Weights of a small transformer language model: a variant of Muon for these matrices, 1091M tokens.
MLP neurons of a small language model. Each row is named by its layer, matrix (gate and up: input weights; down: output weights) and neuron, and shows model dimensions 592-687. Each number is 128 + 32 x the weight over its row's rms, rounded and kept within 0 to 255. Numbers have three digits each. A neuron's up and down rows have the sign that makes its largest values positive.
After each neuron's rows, "fires on" lists the tokens most often at its 100 highest values on Wikipedia text that the model never trained on.

L2.gate1679:051105097124157131209076152153133150080146147135162101080080171157099149111142161110136111107140072134153128126185128135180130108088135105133128089160104082143148131132111112066099135159108136100088120124132111111076134143126123122104173142114181170101078087124132102143166096091150101085
L2.up1679:118126175109130096130094139126125135143122128126135110135133149086093203124142135082083101106095060150109138146117156122114142068163120127164082080143069137123114144054173155149115143149150111117145152131174125133104190131110152134132125170139163177091112129126142080115076098150148163119
L2.down1679:077164164093125126168123078125103109130085142122122091109075202109162151118182135146094106093126111144165116122138128149140120132132151149172160073153116085132158097121120125123072129132104096161103170146112112131089178094121069105107162110116140158108103116136105109117144079113081147143
fires on: "-B", "-K", " \"B", "i B"

L7.gate67:071116123119139098171108062119160120097124134094172160138098165156207217167150108104144209127091139067100104145128092154156131151107105157073129148107072151104123084124150145122123106123128159127182120141174155099152108161161143147067099093134121158161128076108122122077135164122090109175
L7.up67:124110132162146088166134098134134132134108142132175142130126128106117170090112116162079131090129136113076128128184124090082126116139098160159168110054058165169129083142123159073164122102116128151188146101104089112126177148147078099152111139176097120159159163166174079207149182125122099145
L7.down67:096174138154178128164062144175080165103136122127140148099123156065108126095118162159130159172172094124161098152132086135249121135125138103116093151131104110132154109188142114107130142207115103126158156131125133101149176141134108169095145086132077126145111146129127140143159100138171126131
fires on: " to", "ly", " and", " or", "ing and", "ed and"

L2.gate111:137119113143079156093079072106098123132129187178116133163143136074103115107126170040112087146149117099125045163111107130185137130090124094144117145144144107110184106153094139145150137170165124142098090107118157087097095183095128139173118138109136135140124154131111128137139136098113157103
L2.up111:150119078105147098143154167147128160135195117102111139161146116136121126072165157110146129149171143116098085130137127118072098116140092045065129109153072083174118097175177097148106117132123108141163118078110134141123162193069183092091113159117203114102164119071151099062141174100112111121
L2.down111:132206110128127170163151105121166117119184104096081152118143161079086137182150130127193142082073106211157122132118107215157147100183094150114108109131137169154139145124118150163117100145113101127104119134141142196133115130127136104127155165090124127121125093042122135167082193164116133134
fires on: "',", "'", " Division", "ando"

L2.gate30:072169152087128086205115100132088054109161118125177074112080132141202139087161150105125146115126202119105105119131137167147147109178175156107126161144210160108104144115126105113162104104107127101153174191102127124159162115144122206136157138112177134111187115120108138161143162129146203181
L2.up30:119078105113140236109130144129175142153134152161081144111144137132116129167104129102140156149075121118131188093076091106103150059120111126127113074139100108155084165101158127187156166214114156145123132147155056109108139101135119160134149115108077130067150154123123066075107110120097122167
L2.down30:111115104130119138063122139098110151109147118160078079137144221137152118107085159175063153160166151147128096116124089118044143155102116125128191144133110078153136108112104126092072151141103165097123078174145083128108184166152126159161107144089106173096196112152082157115102154156107160070
fires on: " found", " find", " to find", " started", " own", " start"

L2.gate90:173105133163152184110114112162110134132105122074165171149125151167107071085061120090126118100122105102087128118142088193158088141120156088116138174108068149111068209134122121125150136133125137160107072089187115149127146052162106113086123219221185120096123192123102105205116142145127085137
L2.up90:129104134141146117149151114153145110085134125109116120130053133172141113116076107108127128127200103179126015151182106139134140141092091094117138124128070109170139182167111155118186175115141146105142141145135104148134132159111171139127081141160118098118125074066147161064116119134084160085
L2.down90:135169085110129107108121144212162170119129153155113129149137133101089072170116105099091119140124146104124025143159128090141114106054088144128129152085092100173085157141157204138155079181077119113138114122141092116075122094114112114120141126142114142120157111116181140096147130123125162153
fires on: "\n\n", " As a result"

L2.gate745:164191112134141139076132156157110144119128112102184185190169119181149128147107131119160115156146116155167144125187101128120108149161131142139161114113116147096123126199135161143124121056095132178126103116105092124120131118138165147075141114158140202144119114147155121105113132111104173137
L2.up745:162129153130142175121154159121148160163133120087160100131126097147130138133159096105182121079147113147104119097116198123180110107117132110104192098062137152175131162078151131137238154160192185166146113079162141073147138150118124089134093134118148133154135089102139149113105157113122136101
L2.down745:135199161156164181123134131167139137088120158084185172162117135136127102106142146087116116115128149155118180114173133068118107062154167098162167146135050173071122171085095079117177148097126129163126166126076103103169187066126131156058129140106145161148123093185145141119128131155181137159
fires on: " included", ", including", " including", ", including the", " add", " include"

L7.gate255:123125154166130124109133065156146089202128125076138163143152135191101095132140106054148154086113171134119080118131126163098183126174154121086115123150129107161197107062141096125106100174145121088106182095110134140207154132101107111147135116136116174118137074140141149113117129144089153155
L7.up255:095100149108154110095126140061100048131091117111125117121122117158130124120096096073154150110066135145075110155179174133125133174071143127094094170167095165124119084140129111133129134159117115135118078148138082084164120118165099126129131123137158131119125124152119185119126091102131163156
L7.down255:165090110146133136105080122160074080101146130103181170151162135093128135168151096056143104167110198109137118133174067111137128082183100165130072169098136085160081091109121085125150062150092148119187134066121061083070120175138145132105171085108042094155151108135160160083140095192134145112
fires on: " | ", "1", " (", "ch"

L2.gate668:133077144150123110088130110148117109064145145110162123083130147148089164142094137113081103161090131115132210078145092126149120060078162091113119159145142161114148120127183098195109171104143081124111164082119107145091129121109091094148120071114175078123118129149137158137072156090130182167
L2.up668:089098142112163118121138124100186072121122134124065143113088149185156077150133089150119145131151091106154136152128102146145129107122097081147130117182144171152103109123149084069120151153199147090216087092136184129080100086180162149163106100076174130092141112120130056094091108110172129150
L2.down668:133150091138180121158078099104155093077135122129099236112107173183133153126126094118112186172117103131098124108098081130173136121127133078143167139140192165186126099140113111064145158116138133121130146151162156149108165111162102090057087059139131109060155117104138109121134083144134130130
fires on: " =", " | L ", " US", ") =", " Rank"

L2.gate1700:098116115157059132130096078130094164166114120151127172118174131098114155111099149044084083148037091202209109211109146109131125115119083131130089175094100115107159146144171151107104092115047154114120065090119127094144075104139073094080150144115084114138162138136146104148135122087120119142
L2.up1700:148113153148131092147138102063136139168107145117192113131088167083153080145099162096214107134119179108129128190107160127184160056087111163105112141096131132143152107088125127142131113138097133109112161077154095148104113093156112169154145174075119143149162109155149169174115152120098180161
L2.down1700:123137099113011115127104150151103140126133093084174129087138125110157102157177148092127121172143167157145122099144159151195131068136122162167102133098158110138112109087162194104121121174071134157092075121063105142134092143152167094129143170083127076113058104082139137160150143099150109198
fires on: "1", "\n\n", "\n"

L7.gate1306:124173207156136119060148116049151128150142214148135074110116091077056109160157099148121090158052084134100109117093170080123145122107140175158115122156150112132115161082076145077113100137104100120078107174154156169138128121100130135106171186137125126147171146121117117161109178125154098129
L7.up1306:147177154187146120127128132085153095132161119149220136122098119121092076111103100096082086186138136078184171135135125151167206176094133142100084153088170115114094109103117097119146122074130169153153096146120157129110152101140157175143073146138190142091173118114128114142136151146124110167
L7.down1306:138085088125104143158132086103166129167075129140129101045169162110098178092129124137117113127146110133102154105091089101098082171142166160107068152153129106135090132120090195121120131069148151070095147079098148104138135086101149126133165138113085133135083078110139160148114152101163143134
fires on: " T", " t", " n", ", t"

L7.gate974:133094158153132147169139109118126128147125172050155126156161103145085161108144118113098177131089169141087152150183162070094068110070118196120085122134101093129123146180157178141147129135141144099181122129130091202139106136101071162114105127110100129078156112147104099180131188066115163144
L7.up974:073090168126119080054107092086108125109124138169130136167099119129124162107135161133138087167162150123155049158136066080107097161115100104127115162143067088092106087137107141089151163061132103105170154191121089199137104109134132088106096116086104175097122179122107069141147087158076089118
L7.down974:160223039129118130118086114152139145102140116162072135108157130152102111100120134114074132130057154091102102186119124105143170146122127136129104117153148092146145114092108130120137170173065132090143099096092072117130086101129103099096102171090180051129137137127147095123130109195156106096
fires on: " | Released:", "2", ", a", " =", " | Released: ", "==="

L2.gate171:134085088104150121131175151121118189139128138117137147160107134153136074034140135108175107092147137115181087106214171117183134151118100164151161139207155118172094106095122149081214108141126159135138151174064116154208153128108128130172168177181112126121132119113092128163100210073080138111
L2.up171:183074090126048110197162143219093151156169157123082135140166087102139150072159076134093177114111151130070073155079114109112098127209105150139082117178098063107112144174126173077106142150139131127144112140126102141056175160112149123185122079151149131169115177092102131100105130132110129169
L2.down171:121134089093116170123111175155118147214160103138151163110172110114101121117181153080124121156143112117123129104202160132085116077090104128136136086182179107092103151119159089102110166156131153127134181204110109160094138129178137100192146142182122136182097140137096100127153178117111112141
fires on: " sh", " ple", "^{", " ft"

L2.gate457:096040119142097109133117146176141140070179172110164098095108142090160111145084091131177121107095185106095182109098155089173076089151149193117146137147069083150145162157203132137120130145160091173088116128142104138149160171089199149114146140096134117140145146062150151110131109115112119115
L2.up457:209174118098166171076154108080136129093119124106107121134088106137156084127170120128158083121083155118159168140160125110192190094083090168125178151161088158088091082086111152140109102142122137157105109152158145120079133106138109141162093123146124029127112150147106136112130132180151124119
L2.down457:122166138129107168082116093083097142135150059088152125124128124170170126133122139124133165107107183114107144070088090108171093131172090100157104126099095190080106161120103108115133102128164175087162107095124082152152110116108125118108167081068038121137180164143135148122082093135114109100
fires on: "field", " United", "a (", "a", " Town", "i ("

L2.gate807:121105142126170142112112124095109159148162079124150083167160088161152162109063120115073095102106157154072162153132171114099164179145163158153107132131102094163148072153101159118177085109161119144121202120142108106099137127157092078072129148144180119123107105146151183141146112157073138166
L2.up807:099057102123122105113116186082128160116164136127120093134101122116153146160085144059125125095143114152102105104092105138149140201122139117130122133129142094170099118158126171056159150142129190171076104098089144130182144124101114138142121149162158162126127165104121109173084125104145150085
L2.down807:084146143123071093170096134162111123118169197111137085084130167193101053132134058154096125134140146100138084132108098124125190154102161149134142189123135141121223156122105147076200183119094154085152166109153078083139136085131102130090176179198154171100132041108130165131156171153102140122
fires on: "\n", "==", "\n\n", "| ", " |", "==="

L2.gate1816:143153115145121130084178118170161088111160091107148198065109156137162103071131115142114104113173163172153116097157143161111139106107105161113193136097154082111203175123072130149092118149167115104130113138079175141212082078171140095113132117100094110127165168098069144132109106176073113097
L2.up1816:117172139125195061140125196090160136134153133164151141184135215118087079103089129127106110135124131166134101123148061134179126111110144140087169160183145166214149163127122098146102154116125084114127122180127129109152156111149123099165126144116122105153108146124153120167079108135108085151
L2.down1816:107133090086180059053116133118189110126158155134167134140148160216086145086109125133092125123196123139138129082148079144144100095143135098115179145104129163164166147117087149182093164102144117118140166111108162122206124141125074209150104153149105096108156148122129176152107112136100128115
fires on: "her", " Land", "per", " ar", " Country", " Pol"

L2.gate12:153069130174151127166129153095128104173119070135155093150170137152127152091117134099097083136117111140108097174170140127094207108091140127154129157142108067132158138147181120134121080109078182112160158137155099081156169062083121102095110121176070143146114142131154164112136165128115145129
L2.up12:141073131127113075170083103186123119096139084101128127154157164174169089130104181101068097160144109167113105130134094072134108219115185099146104099127117078140128113113115108109134134065084155105145124087122118117153109051103153105084107117152096131094148122121167111111111117118115147105
L2.down12:123187141082074130127096047159126139103191142105089097143138124101170062166151185130132138148163046125109113114112079118174070135127130116086101160184131073079138116089137104121146134125203099159141170037128083171114055100167131077124143134158087124093072165065132110092165155131156164193
fires on: "\n\n", "\" | ", "\" |", "\" (", "\")", "\""

L2.gate1178:101091108156130137126134144064124070112164166167187133074150097183163106165146164191080117119132160098078143162118099118104149150079127140094158129143098083125122223134129122093079161147125156172143143084107067149083134173078126139112127125079117074179128126149161156161123102102076186166
L2.up1178:060100152131082120115119139154104149113136113102144134062125120169128072168187131174164152127134166120099158155064178117127108111086169104096163150098140074097142107117101136104105106066152126161206160055124119176092108141145114148089147157101085117199125143125104110164081102099133103157
L2.down1178:093156145160110130152132100116132138091164173091155149116123068098153097163212106080122116119107151113152110156099103106162108132124139122107105123103124089105125139104152111103168153068102166163137172061089107153169076155120127173140174065114120079225020103115149047203154124078155133150
fires on: "\n\n", "==="

L2.gate956:100140152113076186171116133174119123165113096071198122088135132123107159114097111148109118193185102211171134111112092127128093123108109074136124123149165080145122122159107103065131135124097143154111121180140140120163116113123132155163165139082131179118173118105150111090110198090152104156
L2.up956:152159170152165089135156181156082123092179144085106098082092101160096061091170113162162100100105088074137136141110191122122187127171109163117110120117092147108141150148178139167079149149128112155117135178107168118166135103112128063104132119130141131157111171181157116110075129121183076128
L2.down956:087167057124140148159128116152100195173113154102114142125112169168108148137180130165163134152161156184141111143100193168113106117095147189123082123174130076115141185092143061185139145088131150162155161140084117103066116149125116142088125115137170155075144112119181125163181057144096167165
fires on: "B", "eb", "-B", "i B", "SI"

L2.gate494:072158114184113103115162137150108127140159097122136136127137071132140083108112112098223086113140132062189122090170163124094135097134095134061131161204151164182121158066121154091097144112186154151136120178099129161178142134109177165142099073120069079131125174158106124145129101187109154129
L2.up494:127111172145124171106109083135167093142106069146125071079110083123075099094099178100095095145163193070106150116087133093124131156128138125168122134129092103156109128124118189130169144119149058111098114149109145054170163113123096103068185150111117153090071115092100144133074132141136188077
L2.down494:097080099155147147125086137089199124120175065189121129103090101084095116103118146136111098140131178061134154100124167106133112176153229099164118162124134086144090151127136159115130131096133104099139129193129149047126170098190129148162145176087147152102142118075103133121127094125129148081
fires on: " began", " started", " start", " begins", " starting", " to begin"